Weights of a small GPT-style language model, trained from scratch on English Wikipedia: 148M tokens.
MLP neurons of a small language model. Each row is named by its layer, matrix (gate and up: input weights; down: output weights) and neuron, and shows model dimensions 16-111. Each number is 128 + 24 x the weight over its row's rms, rounded and kept within 0 to 255. Numbers have three digits each. A neuron's up and down rows have the sign that makes its largest values positive.
After each neuron's rows, "fires in" lists the words (lower case) most often at its 100 highest values on Wikipedia text that the model never trained on.

L4.gate407:117099124162123082110138097146167099129126098132120124107137131117106121117101141161167146113119169115123089105146139148120093167113129148119129124125137166130124150137092094114131097143182110159162119115131165095117138129136137119127135090167120116115130128157174116126162143147122164117
L4.up407:130092107150133103138125157098153124143097129154133124093130108130098122132114163142151122105131136126138074114139145150136132114100113136132123141112130157165150078151085150134146133136159163130123091091129124058148158116126139145132125148167097140141131100145135147108135157117143166093
L4.down407:140129139175136143128119147117086087154112151095153127103142125159084113131063083124136115146121161135163090139109105121134149108112126117131101122130125160153129097166109078141127107119137110135148180120149147086188151137107129143108146110135129116139093126097117130146086138132136137153
fires in: "no", "noddy"

L4.gate80:134116179160128159106072156135133135105113132130112109121116138144124118134068139147136106131128110130159180085147092149085122145166111135096162115112126141126139162099068110112089150142075133111134117139137129105129129143136149133102088134105098146116156139148131120161107173146148151132
L4.up80:109129151154172144104109180135160141142114094151122146098152124158175128115124100140138133115150114118120072137155094145144075106095155149132164113133125148099157179104146132133162151107103124145136104123127134115130106148137096125145136125160116126123126125160109152146125105156131147154
L4.down80:092112149122107129165170102168113143131137135095145143133137135108137116059149144146129146134157122135147162165126123170115157116133105172142141131086177186088119145110159138108144139117150107098099165127133173133137177123154136104139089120129141162162129085111157117135133103090098111138
fires in: "would", "not", "could", "can", "will", "may"

L4.gate28:113117134112146140130141118149106105117132102141116176177137118108132119083177124128142104123115094169182130102131094067127139113188118132135124120139162150141118170110109082124146155119146158131139121125077141116156157162124111116166086128121142167079170114109120125155149105132116159142
L4.up28:126155140121121117106099146126167159117162164130163128170105116141148107113127112113158139109174116134126137091132081082116079119117046157121140146107147137174098108125112107112163119114117127169150098100132146149109113118158126123108087120100112111119115161104145105086139153124137122111
L4.down28:113160117142163121150137115107116151120096130145181133172169127118164111152117129105126136136103116131138137163135116120122154155139115172140102130140169140139124124130077173131119092126064163140076121164149119076092177114097108111126131090136138143147129163150150131119150112150123167099
fires in: "and", "which", "also", "only", "t"

L4.gate575:084103126105156131154179157142147140091116149094137083139141132165104141142164091154087103138167119154101122114164146136185132148132083105154143114111100156138143115159171119120131126123139114134154124151132179127129092099125207127058119164157101127128090111143099097134142147153107141097
L4.up575:125124105183127097166092148130125115115137094107139120192145142161132110158113068120123130131175114114143145155132084155135120109112134114127156120078118149145126125082115167145109128116115114134136126124134146151100079132145150109120103112119131164102131126075165133125161130142169085140
L4.down575:113153087125123130166121147102122147144115156105129152165131184149124084115109125109126098141120124125161140142187115138119117103129118117156072158140134113071141135151121118108099151117101121142134140124152153135126092122145158098102105105126096094123148124090131170115116136142140150120
fires in: "an"

L4.gate230:115131122067127159135112157123115123089086101107126143146130133153137122114130102091113137121110136115086138137126122134147137104099109139132094133140151138138145155096119108115131097127114182149118114161165158157135120134140092146119116127135142111105130116167155100148131106117086140100
L4.up230:123129179120132105120110159104083130147108130130134150171136147111062136105135128136120095154131115117115173125129083126130111123109173159131149154097100123120102118128107122139107165110087143113153135128121090114137164144136142148088101141113130133174115150150106170169125127132142112107
L4.down230:111121150160133149152081114092145155111131146137148130169134122151102161151193082084114138151119125137123086122157145133175142157122116177136150131119137159132114124131098121105122135102104133161157100090134156169121148136119124115090131114153139073145111152126129073187179132143108139165
fires in: "they", "would", "to", "could", "will"

L4.gate311:150107145137118153087168128084127141066141100157115126133122101076083182131126079123135121131095110131102130105149139176161156173095129077151177073111164131106127174115145112144108087133121148122095143146135133133113095129124077122099103096109121126136144105164103188116112116110103094111
L4.up311:119143103182153096098107074104134139130100112159135125136160102123115147127164144165165098134065101170115093170134136104126149085113115114079128107117132185130125108123119124134119120120089149101132133110121104146114097132108139158119155094127131104124095148128066140134117095168132154127
L4.down311:148109125124139133109109136134163067117133123108134093151119110124135101135132092174159154152116159159099134120147117107131152116154154134114126151146106126096093111097124175119129092149172135117130143151078142100162146133154133092114159080170151119118131111090126126149153151126157125141
fires in: "career", "remained", "however", "but", "so", "personal"

L6.gate332:158110146163109114111113104117122125091119090126119157180150162095096101120147133112167152106101121120183141155152149120121095102158152164128123132121146129167090151087139095147114123130174135110111127138075152114199102118145152146131137157139087113153138130148131148154123124134100173096
L6.up332:138149142142123079127137101152134122077081123145143128161086177067148169100122163111120147151107120110150135165117162146136136114164135135091107155121166136124148120140147134162165142138091103109178097114141160119156096148105139099135135139150104138162100093137113164147079115115154109172
L6.down332:116113121144120145091126151119143126139141104122133127131126079140095138135096122158098152179125110125114125115119062129149155117104083103096187159127121110143150115126141121127099113145107128117105123099140123147118144101076083102123153077153153137100169103093141154120147110120122167144
fires in: "that", "one", "each", "which"

L4.gate453:073108113112104164141090110112134158149131115135164157136141104105086145160120130129132138149166152128138140083132085171108158111145126122123109153124157151144112107161126120092129144115122154159108130162123140108108125091146137145085145109112085108117174172158148145165116186124111155095
L4.up453:090124102153108140102077140081105094163076134155117119133141147131107151154105138136143111161174129115147122086126101137108125149114124124133142147154122134109147104129087151129093142122124177148112141149123143150089112092101167138106150109127097103135157175128134148139131198120130144151
L4.down453:155127118145114105101131142115101115135108153126141104137147115142168124120119147169169127147116142122149125124043116113180112128077102131132152134120109133103171132098119165120111155140138125119110109098130125122123126129135157129116138130132125144125120148136141089141052104119146094121
fires in: "with", "led"